python train.py --n_layer=15 --d_model=640 --n_head=5 --n_kv_head=5 --head_dim=128 --d_mlp=2560 --vocab_size=8192 --activation="tanh_gelu" --norm="rmsnorm" --norm_place="pre" --norm_eps=1e-05 --positions="learned" --qk_norm=false --attn_scale=0.0884 --bias="all" --tie_embeddings=true --parallel_block=false --init="normal" --init_std_qkv=0.0201 --init_std_o=0.0201 --init_std_up=0.0201 --init_std_down=0.0201 --optimizer="ademamix" --lr=0.000139 --beta1=0.9 --weight_decay=1.3 --lr_head=0.0052 --warmup_steps=562 --schedule="wsd" --decay_fraction=0.554 --decay_shape="cos" --final_lr_fraction=0.0 --batch_tokens=65536 --seq_len=1024 --doc_mask=false --train_tokens=631800000 --steps=9641 --dataset="wikipedia_en"
MLP neurons of a small language model. Each row is named by its layer, matrix (down: output weights) and neuron, and shows model dimensions 0-212. Each number is 500 + 50 x the weight over its row's rms, rounded and kept within 0 to 999. Numbers have three digits each.
A block is one neuron, or neurons of one layer that tend to fire together. Before each block is what it responds to, as a language model described it from the Wikipedia text at the highest values.

Responds to: Mid-name word pieces
L9.down702:460469447451405533519534460503574435549435514514549559515490582539509404497471543559553536487450480513542461417529536486567480479355534448512499543475491509473496505481563451506542508519512463487500461585603437499530539503555526563456542538475434504557463529502531378462535483545490511456444535531529529445536391503482437471506459512576509612547525534468487481474456506600442479446516558474537456501506432511325552458548375511539462530437491556435486574544502462565429554486470550518531579547489540541496403577447581525468452483464501523620530464388471595559530547511529519511499484516408549532482372571590516517458488519458510408474536467
L9.down820:549477509527423466425496520538465402439488629482519489464468466471496409507509564460517465429488502527553456487507527530542498446496508489520485551531554510456569499459452417518521540507463625491505511566415562466520405513540541544509471572459527543564504538479476479495517406437484535445489550580572501484567469474425447652492458483436560514464453523492494467509463493464565539501558500507517520412535524582501547492507446544596490458524535524485595472466528629501548492513505506577486518526493528515414525437449435487449452470575472494515621544475513559567530586439503453446409497508403524449551490492449455481457561465529390474541505571
L9.down1618:466549477458507484544497494543450386455459493444568535462477541476619501503455532483513590441428641443501543593570457542524546520507525419468553447485409479453545554550497431515446522405394463475487439565490429503496451540452504485516486522506501486469461505506472491464471500489557593655418523528467498492506475507404549542544554483489558461404537500492412525481551542498525491438504489544493499515468555527494498476484440449483443545432561427462451460397521473469476441502458434520543504568572542565463512551498527491523405600542417601536559567368505516463602504461516479536483481504443552528448558556476569507501372518535510488515534527
L9.down2167:529480482490573499624451570508446522468528537542435499520498549536522470461495574567517556549459587502512509451531485556541560390399470547454421525532474540447498420401498525481515486496465569504482461468493577461461445589514552503506516588478510524434329533487528504540566436461519500484462558489483448489550435490494463510539523550461546469534500514519551466458388472471506539483502472483454456500466463522452558441601427402432501584457393465528484492562544466449439526544493506473473577562434492413483581591451515518419471520459389441511581451444525510482500444413428465535469476593480445523537552455496613544531485489422480452466548443

Responds to: Collective actors in conflict
L9.down609:589447532560485497536449569523398523457534514467485551469547461451483466505468401572452472568580518438476566519523443474479538522511487556560451441522376609510589505482530473502528476514521471507439435524415481400442543492613465551404507513513476428482501463495522600402520487505421513511529441517526485464591492493515502388500468466573504481594507491518456486466498501507470400540458377546434551571464419495467475518510511469470470542455530574566531510410569430501462510479513462574537416547482449477500593569518422446428537498448429439538485445436546460604419502508524496426477517472468439491566450552500568499400444581365502596504548536
L9.down1248:484496465461616459510524581387436471490409487566469468497549514517515493497493484575495592492507508567458383479508532668447563576529552547446433485433483502453479466544568537446462469516476542453499482546462458466538496502456504491465527548547539402514472632460463493392476532438453465543607505572471455537540503538484472513495437506600529474552511524501482458521502506467379456465451474448489515527432397429569432546456441536430542636549507454532520521578492499496479526394449464505479481535412540502495497439507514593397551577512578499459435508433485406511552381444519454388468467410484527452438456441569437451463446436444438504486482471
L9.down1413:513434513481511510553500519472458537484570556488543500498448505489436539522522550432534517429433510459462430445538558541388435459489611510619476509575536576436409437502501479579487420491543570519437541443461537501539541453581475570460521497546487457477592496529423517554518469533559516547588556434430440543544559425503551538399402436460521610566530353528463524508463491476516488514488512518510461468531491502483464461482524428582540495483438568477535478550461485449543472495506631492569508422515556472515565592442493448506601397454479443508602519483485445522498513500534497535412557524560591551491468441434497435558489533497444512606563544
L9.down1764:498577541508526510507512535412444497443442511533477509513389515357503534382518589472495501562562507415452492526445523523565517477396532553508490492518553433401558541513407475484513468541578512500480476543545437416478450513541505519446462401432463475448463461476512541411530438442523465482467605481447509513543475576577512469510393636540481518490486559497505460453511534454431408482388514532587564512376373481482468474531471449489530487512521527467547555531444368470540578509478558548445510451481402536561471458563519471513464385511555543496484586501589531554507566439568502470437548477427434455530436547412483447468551449439457531495485535

Responds to: Slot before personal names
L9.down16:514410563597548496504583453488505474526440564414435419491493399553525487501547522602504473524496533526500515516477497511571516558530499549520475399603495515546462413488575436471485468525426366505486503601468512407482501519523542468514513468486576497505515528452474469479540422611458516429487535456481499400512482511478417711508585472451547491453451519488501450426471458549524548502560483607370389559529377509562511507513512520468536555568498447478581516570506455479427512576563565411446542494450481438514482577434435506487513471556568517475491489508569492530558475541477477546529526491577550556455405464486498543573511511474500497495410478
L9.down210:548428559470535487447514477496516514461433523447496450515504450465454543509493493531444392456438557457477491501503550451523457506436516493543528531451514461539520452455563484545447597460374364487464476631611453508571570534612495454371600541439449499518455555475554471546499431545439561560551396460480527433500509501437515566500537511539510480403532513489496512495516502455498454517528533482526507539534498441403512526439409499535484510448516486472500586510457441476499527410565515420563461455449600586548567473481497463551465518557511514451516446514440396523522447558593515497546548568509467512506541474521605454469491482534375556498448529
L9.down1167:571469469435525596464475567464502506468475433438494436496398388455474390486515485537636450502486444564431519584510542380473559476468533505576505431404480522587526469451484520514486435552604536541491468441527518442586507423499457456437470524482496488609517476537488415534657452530505519519529491476463516468459411518579477413507541479530520513550512602448474568538488586449485522391452430443540483488492423585558391467537474381536459521547432469562495454508531435515495554448489475396427563470462557444549517462533488458533623455491547424495529524544591450414497477439488548497532404489523576483414491462578571539513473538573493459525525474
L9.down1758:557522589522561561525486487492495566547406498544512520471473548463412554577478350468431532564441483531576494461548504617497529516525457638573483475530556490451492530465543476557471477503501430412550473498434462512400510443399501486485452443540582581528467497461411511572501487488653412547512496520514495432539436535482515486479427591516455465543529485525399577440508458516462547581432491439520431481527393444611468490533520520482496518572483499567453504493542492443523483476437469456468463596468473470451509501424534531559523491471423494577457509458501469467564521414494555390471490363478471451514460423543507524600546492467540478583523508

Responds to: Year and row-number digits
L10.down221:460484482584529478570519512591440400490446523469519444539572571519594436514521462541549412535405552452516449396526424542617400546567474538437487532601514497502455495518508566573433459504498486449465422533513434418518407490517483531384461543478478564469580457459437474581419480514489465493448509539489518483505521482542559528477538422479508434473559488525493442458547464395476459400494518522514557460501496534458513471493484504603524474400481530503484435496496440492436513475490483538423528509569462494463539596527508624526441417577529476427401484509493457576554436437587502424534476545535483520452451509567515615529487524527383515426496520
L10.down260:659529521480515565497422500492511450494504465553564508558539452423512473505518469480535510519532468512543556460461444449502461427468523590510553521572495530494437534574490498502528415475547542498499485494598543481411419542452580490504482490492575500526541518595628476551497426332499446574529579507540502442573572522430549521493500537589504546420533501448419436479485463431461550483421547507584557606409469508456453451463509512565517481578545513500465449534427512486564495488481568412506431526577521581441448464494357508452534428414512481448496413485466532483478504456559433518478453489572432602488502589520537489414458423476506594479572524
L10.down848:445557526502408541555506474465502468536470424498486545566593461492470428575575519488485396438450485462418458515421556543419483540510479560476489400381552495544572527529444562398517433516585470526519517586577536469464487414491411458364570561420519518477533488472585433528558546438470485468556586524510442471485652429443562619494473488522470569490467467507438551518542449413532588529447519505552539463569438466437620511497581427486567471562473585487511449477547491474504469446504432502438446530501496479538542475538584471509500411444530442456518500419562528453467520507453577520525450462438518454426502432516590441505521530534466441547583523
L10.down1288:623496472473507567556528481516436491512511395471529582480458473543543433443611548620525477511540528534522457529488547490438504519484482543437452429454448479495562528525541549506417609557554495454600604585506628389516463449583424546562565518604521439509468521574551610579433510451501553539535530541566471562475510451455506481591400525482440449419478525520486542439471488472466549509543493463554549533517493494561458540512540406465467482562520529523523487429574470464469566521545481536599423523507540468534457506484485569511455531429479466470546566495523557447486510480512499454472534557506541506486543461402598481545495481503500389512543522
L10.down1385:434509456556441452461518502463591492717432476464553519529500557474451469464534495536562605497519584463405609588503469481563569558527525483490465509604503467524511439519468434568472484521502562570514438503476457488526473525459557461489469443492415459358547442480478435556373522430486528508474535481487519484537499472588565506550405452454537612562504503482520440496534505502485496476359483486521414514566495491507601446517530500525405460496454464424492570547538477467416551474452533443541471565580457503525538510486519535443518497587471464478482607639544481467546487496474461505554476530475533572509477533434520516584510655489430476452508464
L10.down1404:488464458489395521497494538485487449467546528473499530476571506358535466604533541528486512486406482615506440428519576517506518490510527518543467507501484507518557506459558457504423535480412505541543437599482581494408473495425579525613481492540497449494416497482564468602405383513515485503495483485507484430573533471494538524521468455478439485393483549495568396488377422524443481528549498505534544532496517632620488486490565550582457454536451472430564464519536452556466452521444501459519571506504513467538611505581527481479452597446529427441491498415510552517498469504504464515460563521480423492576570487538470468489589490405473453522502534
L10.down1663:495516605552557459562429469491489452531499549561636569523609509396551493513578465483510536493501447420465429490465582600502508432511459474441508491473526510495498538568427579492551517477478618577476618499494514592414443451490414525538565628549545474569464513561411503482516547404479448554616500494497572590419609538566550547594484511538481460546502457565510486482540548502462426502423392522479438509542426519493476525549450465486578504461563589534552503531543471547513573422515593462564496464512578494521455620481578435535454559493448523488505486414469490473521575485444448510458484420548458500471519515481496419432473448487570536546568487
L10.down2085:455589412511461441471493596583536454501461537535518534487504442429571479555521389425496524553496549476539459494383512510525475560417463484561561509452590464520511468501431526498361467532415547493565448493591499564485514466444426509456453568509587439478462549611440482504518496508530499569438489489492488480539499530452565486518472514478478500492541506461432597429492502437478536630440492469500549439478514548507515587532535470493548518556545515411542480530499398477489565445453468552440516451489523450462455515540513453518441490493468443533492531516504498517555539549549522506521551566513427514528531483458469431506491450489476481465574526

Responds to: Before a person's name
L10.down240:485555548503502439452515459439516564531552558457404484467471506573460544519422478521453471479491483461540461489541584481607603568473439516471443469564503432478490502510491430444497426546532571530552465585428562499575462457522535571534522472516541520501431459484522530412498443478511476449511496477493491512511484460493466528574477457475445480486582426516468551450454436510434407588595466473589509488652522528567514516477620507540485420527469531503461446437470526468554470475589422476539455551501437586490556559534461531471517548487631500454561427514498453480584459521541462556521468525489572451589580541586553450518575546529613601509455536
L10.down451:508464487420538549528541605449552466513527537535371500505480507447499528510546510479573439525556453450561495491504436400479550517463509434455530498586516500481586423463543561502571465488496461486460449515566447635476557478580499477519467515436553470450507461457510440431582501476427490486442496447457574500541573397504598552538500479467539480513422556558531500557523430438495588583445362495463528502446540557466479442424498555536544485499442480532486508519461602528542513425396483516605499575582438454504531524471521489506487475548436524503458473469367438552442492547433476486479470530415533470552505518450558517404515581530437487542471507
L10.down1056:495490553490497543537482497550591516613556508530453410471480412480508530566515463607524572548487459526457570469471489475440547548546550500524475466550458592461476440524452577460489450415487531529449489469535505464402458460572567444443524537460451473464543379408411368534490468453564381514510509547497520388525484425542517495477431524498474509473477477515487589501593420467430601532479408525500381477503499429472441465620488488467556581461541462589511443452506471516453564500473466525443459576543431516575449519516497552545477514474378535586567523519584521475547523531483451508472594477511498522452536469520441492489493451459508457445576443
L10.down1057:557487450528467522571590488543446532461437524370449534413534537488603582501478473494512528425496516511473621508560486518552574509545518540514566502538490555419465432571477595514486566509429460557551506495517480495521597467527548485432457464516481444492515418368546490473532413597476487467548400481490480479521487536514447448555472652380516499520525477386526470565554510439411531524481496547541532482523482425551580538518550458519537531427599523555472518498547487537545523427528541568449440504531573368547472454504507505482489486489466517517431518449431485436629495531562481569510491570460519462566472622466445601506535552439495454492477480
L10.down1795:447408457492483530485504470512524452435465557566446536487419478574574469521535511520438482493521452523492468464551471480461479537578475567568417449476478451411576443531541461441537495452541539533478478512522346576440538525463488458567493484616529507583479531539501475599604598510557524501513535424488494487511540540529457463564478506531437531546449540436525407496501520454503473470463544531444437529528456516477434573474536576513419491544490526552411525563486494536583493514473602448448477564524576454521558469480471514575412470461404507486491500530472499624511483460462475531515509443465410510540422646490560530497537425462480495485482548
L10.down1884:490394464411493479503521514542559479528486555545416516521437507619446546503553543581456450438513431542534540464556412427514547539578500439465447519539535536454487535489480413462475511484553534462443396423526550576594508539593527488512551560444490455526509550511445447580593459511472412518600555461528498447538543406568499424467477496475622530441486445524529480474461526516488509473477493613529413534597398512445551502515482474463517503564506511473417492465455444479458535420600531495420460484524504492497521608496506484599535484597401543531443551519536580461584488445390433417487450535518510542508424523466533545474446403470505450427524455
L10.down2077:519535547582507435444497463498582418530567551479469499470555521564522545531502435456477472500503437412572523495360424489506488472422523558540461484568540485520475495468461606405561408528513496503454451458463458566485487542417435572476470481537479512461501460462523461495500558561503527513567462394472459484577549521589496440464522493433492415467524555555479498482592483413515515498515492391532588539457565474446381610473451533407456417525519588521485486505584482534509529422434502499484519460468517499478516481496536471477442471502494454460406506419521508544486459512468512520445469415482512506526470413521504464446546450430483520498461533
L10.down2221:535558479518460586469474511460498487525569399488470431452447532595538563542509465449453444520498449536534495420542521508623482433488468619542456581562508452518477599413451463502466451468509452514550430489456471465531406498499575473471500500507550478532476493439472473527470463446612465480521526459474457505499598553448476449481496578466525556431483485522587463529514586488454403445561366570499515477536473373534480487516478448611494436473536586521548481505497550499525464492506528533474428560545442475493487469499503560497513626500433556508478588514453534561470430557489545516456506542479444504597480441560475523454569478505404528523554436

Responds to: Year first digit
L9.down275:528443457439430468505513410592539451522423456478491595502438520484528603467499527523490600460508588477434467562473566484514399444443493505478403503457476596617528540619485498570521567497528530484525527469512456447534481569471424473563599479602514495484387563589507582505534522525573517456620467432530560472513535543455448549522500577491553564510508494569539490581467530493465499491548592431444418506489511556490510538555486579493525555488502516456505614462459441519504544545515498508538475413493499461490445547409483498555507427530478565451513473434535416395617435652509510537517562498493467522444452605490494485477437446472437559437543505
L9.down455:620581543521527474513436467463496481574556404456467502558454515478485442472598550466482498381551522453483446480509577526523531469458444457503481564443554540511514536607486472558432510568470477458491545525556471489454536498514466492454541541525556499494478466467457487557418515484557529574401500499595553595476534524516436417461497487568440450456552531514499484480479508464515510519440473532429569532565540539506557432467482499525476467399506389555512462472434350578424572439518434434561388545521559453557477524490444470483479519506402540426592433434427481479482501523509500514477532575460476479493442497480508483483429492506506532551454532
L9.down574:526564478510420546572454437553462515400463569562481529565530478568497512475532562490394490469431479455557464440428436530424552442534519527504465449540513564459521468628448459552581446417484556544517491500463539487547503464468496542441522538451488565473541495541513455511530456537479408568544496413476530363490498543446474399428462459580455521436529510541554491516503478495526495473450541574530538490434454513558471429519424375481446436488573526428606531515432527589606633504508450405568559521613414449428588505540519537511473496458505543422463524528520554469430481550479537464553485555421509475459463537420536460485550511535558508473524558
L9.down1802:487492499418519581518455556456546501463495539449486529619512511477515407459460541437442432568541482495582552445352536511413541515466534510479556527350495508503539561511475457518516455474572553589566510515546509507531452477562532570613588487486606483453552438418520543510522476528454442538437543477447512492468482416527541498445486505549507467495528521459587545439481552504387586481503507454484505540381450481452493470529511526511631551612481462544492507415482535522497541430531434524578445512537468473486512499488506511607492497396549515549533510494452429468415501478538548526412475492525476577481521483515522548531504462538471473560522460

Responds to: Year-initial digit 2
L12.down1657:539573460443484446546440574563436601511454533472498476422466514460608456616564427417539545494331549473524467516510584439559482530429485491489595454446486438505485527510484530547471465538501485593470572475517508498543497480552501433544520494517436470397517454619459452634438491474489443510536445527453509436484629536493468472500572521517493469517540436543585479487544465512464519439395479466604482450494479424500510483504535519514511478517538512528542629411516425573497575410472523486455476539519544499475506529448549476529449544456459452471459495481503544492425506503484462493549507511537511502473495525442492445435412481484397446538635469
L12.down1673:496529472544479453513457493524526518525473469531519493611546564567521528417612475499524451602571505461499509557451474544487501510439519501479465422487476462432458500446426502528474428497413531522560523458533526451442445570477549637487511464529486474472496535511461524558517401488332508529538543483561495543486626532539451445560456491459521452430461474505464414545402517602481506496530522574471543448507445490545526544542458513528492404569550506435502498466483413468594534451451500516562463419444490584597475603496496491481472470558559540484544460442541474555565530518520424483520520521535480564460426504419434550416507495549523508497459452

Responds to: Film and law article tokens
L10.down37:435541500421532531491555540529374481534438508547440410469494420595491462446473503568515380438513574578594538506545462553478575458558453497535535553516516463445458557450456514555574438491472506531474522457473553582556515525462506390538547534484523558531493538531542487436515485500482469430480492432561414423535419527585472569536578468441489506506567474550463447446585494562546536567435478522517484487497499521519485588535508555450529485469420485433427564538603447485525488568455583457531466506476526497415502495466418518626517510543471536523502551490570459485503506463565509460492432476474494476483382512493571545543583550521449513410567581
L10.down933:522393497591489456598578523569439499489453436483483453469467490533493455483517486538472455456443475522528445509570429538405398580519500565546365543513417506549464482530493443532440517470406581497513456512522499510463514387566520479545522550639425514505481573535474620532504494446504493556443554489610481482587553516460481533502513489498462546491477457427566494532554457495515495500534468522530438437482484452640566471466545479513443409492486513440484491513474517479422499466556390492420535524513433408479502472439428520457475581479471507496472541548473579406543536499419486556506581575453476469435442586475475495493457484501464527489467541
L10.down1046:457535511368495564491476569454440402512454461506525407491479479493515443515498459477433498456530451503432482523503531582453524444544562518431491518489534430528482429458462522516500461562475393483470469493493544406459439542506508467351483420491489484518475544440426570415469437432457577449553480582562519412467480498485443428462578513512509471478452468483502528522489519572529488481515466496574481541329506423495524566505542534526483410503574507460442437548499582511620572453519509576450456526464469478463496492529499500508484482522619531491491468483421450493548495501484434527490542447504535441524455564547604607488638530455512564485496529
L10.down1292:416526540444495427412475512504438481438480459582436428469523435440410509534497536543553537467457489513390537447483568531510432478424540535499492517532449493421512489495552527541540491420521456519543466546478523532493509589536514519512453389578561517462533499490438481453484446454453481580506491444600472510504564511523478630501556503599597500487532414504467503446468500404440498534533557477576443565552404541529518537491521438616563451439477495534462491475569579631460508376571534476577564561516551494491414541441436490567478460581496510421441512548512403505460496481453518565504557458506503553419457438576548497578482531594398471438537499
L10.down1518:461394566444429525562538485514556575436576520451589417560416469514456470526611560532472509488430546519529550498505533504544554481534578456542534411428533477585463508476495545516516558436504561465448560451470493415476493540437385516562502540425550567495457531526571497467419469555537506491499500486526499498425517532441471525424596441436602470514460543501563493470494583492479543491583371504464467370510475551533390522511514503465435519570523505440449436501482495507488472489480539478510471448530449609428593493434374574533485517563499551554505527536393491489510554510459504549483483510469437438430415559438498458475480530456551516511434436
L10.down2223:565540595480516511451548489491479486411485483482383484410542466539387531514602523532460488475537541447420571470556543428431413455514477460506435490519487513483435437534515524464569544543496570568553553482447566512533513517436415482401576471440456520507478523435505464507438486572458543461435460509473487516609552471448450563587494539543582582452479502495405546442503512480428524484432483510551516561503540472376540373579502533546516527542506451484477599554437425456474565510496519527505570416563526523462525384470499562537460517546504470467487568502559443503426461556463494555560378557504508524499546539464598479416541421442457435568498476
L10.down2316:432429470570487504516492427505394550496496572561535481359530646496514508485577493506406484427465531471531535582512487517459467522498468517542473414489549526532557481525530490488468464527493554517502552517557424532525426531466553508519488548560491456400472506441540521479517435561388441470513450497470539446551494396389558626446484503464446550500376525529478448564544473543532508552423500546469512507500539533476511607559513518542511483444518478519510466443477415575429537470458515510429610511531499525560492416561593449552569494456421389482505463476470535590565457498528355435507414523426420415539494541431537483525510517557437492451442488
L10.down2527:474455484488514381543529458445435471460444533473430552388518395510469499548539452547406509449480406555532535488598447474493466392540598469542435522544477527526442525573536561446502549480503552483627448509546499552567435538474442473514538563434438456488448586511504514580557535492508597497509533397421451560466563475520507548430569440496476524525462466489529521474524459530413617528451449516521559514477398525534488516477488513561433503511576505479460527516599549526414585424537522565514484450581480566512542421467511466440506538481538451477489469500435528470520538520526467502463546513471436508444531507465402467469514455520463506505565498

Responds to: Film genre descriptors
L12.down49:548505505516492460518524427548446513413562537468483506371465590541536601544492518450444494501502500490457480487488455435589517509514421535572495466452424535608560592612553556518461520511432479428467416558465487499449496520441586368504480531584538473390527491591546458498467495384455519480458546579494472451462452495552344546562466518484499561429464419422565468581569395532414528570492525446567493488538486446462484531623510585487474442535470522453437508494563464362407453532534447507460457503475480440499526532507569529523457482494454410599503497557531501426451557519525493486532458539557490545457507478436428445451512557553554515498590526
L12.down2010:531494557453571548457524467502508588366448513455416463414536484501478447539485518508468576483458609505533646539542443481434581431503528525485484449555464539483487558552452513438522520493491409421366461469443535485506496377464493521542534449567494461436451529502482487459541507537487446470559424538506477552505522447580436533528494489464572523540485536457544488489547502520493511437485492496575441492502533503522482375456468511478455493517501524498439457499555503446365430532532458523434476478564509432523530446529506525485508523542602598559526526542482492517467400498495561471496503527470532448527478540459500370517507453471478447455485448

Responds to: Name start in lists
L12.down586:469502479494612522527479484464447551498541497493453467486487432477476532560554560531551466519424490497474458426515421513450493506464527342550508584464520561572524512488443451484415505514598481405464511429475532524464524535521443540533495464467485440536438540490474515506533517591481485541524490464471468522540476480465492473556494582456449516527440556502463479532496526431462440496523456528557424515505526569526519480463476464542466449515441547532462520454462437535445503514447504495509562534579444445446527482496555528556592526546498565505498541556449396494593460497532486554511562482445492550491444555584460545515493548499451519467566532
L12.down1134:527522506591545567490473436442500525502557442547507467489456532533462529579434489485427449497457469478447448462460495496497495509467550477475455539522519503490489482388477478533474547534575517604491509484525521491598485523534559464542450550470496520441498387503481464542540462551538476424492571502510484469565498431540435531451517465475415466482530501463497461521462491439562443524467444415452506504510559455481430461471527448516507499500435577486496518492384400414485467479497420579548528553459445504537588496452476555541519474499355566492535456459449522500550476497476488513440507536540487485578518469498455448602552473586477627458598456

Responds to: Military unit designations
L10.down731:480464590485541426477530535484526561372475527574551534523485495507505531442484505549497533498516636499454522459509463482522563502519504497571460443395464484511497581526471508526534450553452378521433492523516486529490456488456488478540441390516533438559544520489436552457462465467551396526484487463557454562474510505472458501506526493489355501478466526510456507590472561481412469460569504497544523546527461614486429585424431509544466477404507516418552510470518393457475532508417477498483576445467546575440509517608443432504530516545522473475520525511511417557456624491433511572564593500513529444507412608547557558469515445506497495555553557
L10.down1192:499506476463490475433465561491510450513574498535516372534477465528481390525490516542442397454507403459547464539422447488504465503572607412602545466491492495490517473428535467422491466449531542530474524513581532531542510483523471567577443475461522441485518474496530436601560461476495512468507492514516437494524523488547572463555453420495483537517558503499493427542503494551525434502532537560484545498518509475531493454475468381427553530477488518456465556504486491602489519551464491528487611477468544529540616615566537505564456511503430466577529477566528464441584481513540463463532463519486475430472519492420497482522523506442582455553530423
L10.down1214:506529448529486430445541443492562519419482519549544541389488554493451509561486468476413532514498555444496455496562504491408452400530583468481437551487488458472473473504493528481509409513503503618446410577523517562554456501491456541484520476392459551538525519495469530442521531551611508484438526501500491480440456455520458473529559470516492515539482501529472520473432575487484516445430453547582469499515532552552457516573519480531479482560491615544496409627518492536514430513448517503445496525429499472433546411513563511517536524407490493446582527570465516413368489438435544486453539518536504441480585580499501539579493505500450450491471524
L10.down1578:430525504362574459523514410548421523529472483599490551506455536500482529417435530571547409563526469508464435549502483582561615486530531492488486433491433564549523507617506521420527400426461512551464429509581455572474434480457447556474458577547485471628484523496505531401536436557459547494505470475482514440542509481549457496466566479484469467587571439561421425389534471498458502472481492491522503557483487507466520477617541581457487467469478455476551535547345504540524505540483499484466414562468505497543562526522508499528526461513578465519469522472538486372491491498541478484508424425506579458514412460462490450401519434460383535453494454
L10.down1636:518529528522480608539540515444432503544471534505514454441518506455409597438482512460473504619509506450521480514556554520546433549456469507478519561519504489493450576501435541545483446533486446482539468550560589479487530483497446480461490444517466499503540483506559508498438443385432439567517496565438403573476528593464545523564491550523394468513420558436568440480523565488456587489508471551637457457497403481473468476513511496533429461496363476474527497448624510602543509515488478532401501425531637446471471474517398508505381471534516480477529522542537499444502479509566541471542512460532443446473529566512519608429562560569463477460532406
L10.down1694:466461548443580565576535447586471561466539453551542475463506603486529476560404587503567554504593570473473514498551459464493433496520437468480484530533452541524454532531520464482595450502513464504394475525488558533538477441508533502550473399549603505613585384472489513473540485488498554452509477412607523507519485426543394516585481425453491471594460473517529539519515571483503536450448489440462562518514465472500463494414478547617483479465469464365495576539530418438452531461536466557501508522569506473537531431567544488498469510479595462555580497504480452509522551507434407483594576503582478534553431490501472457471476531470506524486538524
L10.down2177:579467462552413527488595459515533523425478509437515510412458490483576545386515504548527538547511547415492449480522471470481460475511464457454497507513571418499507523612429562540509410434597550504497532540499476525501537607500423514415490550491419439514473529438447558383510550495497524508526512456432513519518400472496607554458489496479474471551402608485455436443459490585464506513403553558543511575386535551434478585529482499538534527542484500451460470615597465548417475520465564620512528554607553475575541498526495516526523496492517606524623510503456407467565475503550508432617403484580472477460485544501532517464521498408394563488494501
L10.down2212:365454576452452563481469556479526555568459437477492479433463477514490481480604482534451540531563460549512508497552497457515534486586405475490493492488578500527487444497581489445420439568490465533529479514458504457577529524533449494434558471478471377516528534474550547439497421422415554527403498495617519470429494452475480501582511544404488517494462479499476531515468471453477428562496520600583430470535485519523522526418557486500601548488542513555562395494643569442391543525534489493459499474518426451495447499537431478547469461496501567554523555491473465531537426457483554500504437517507426517535492539480527599461555468368540416546505529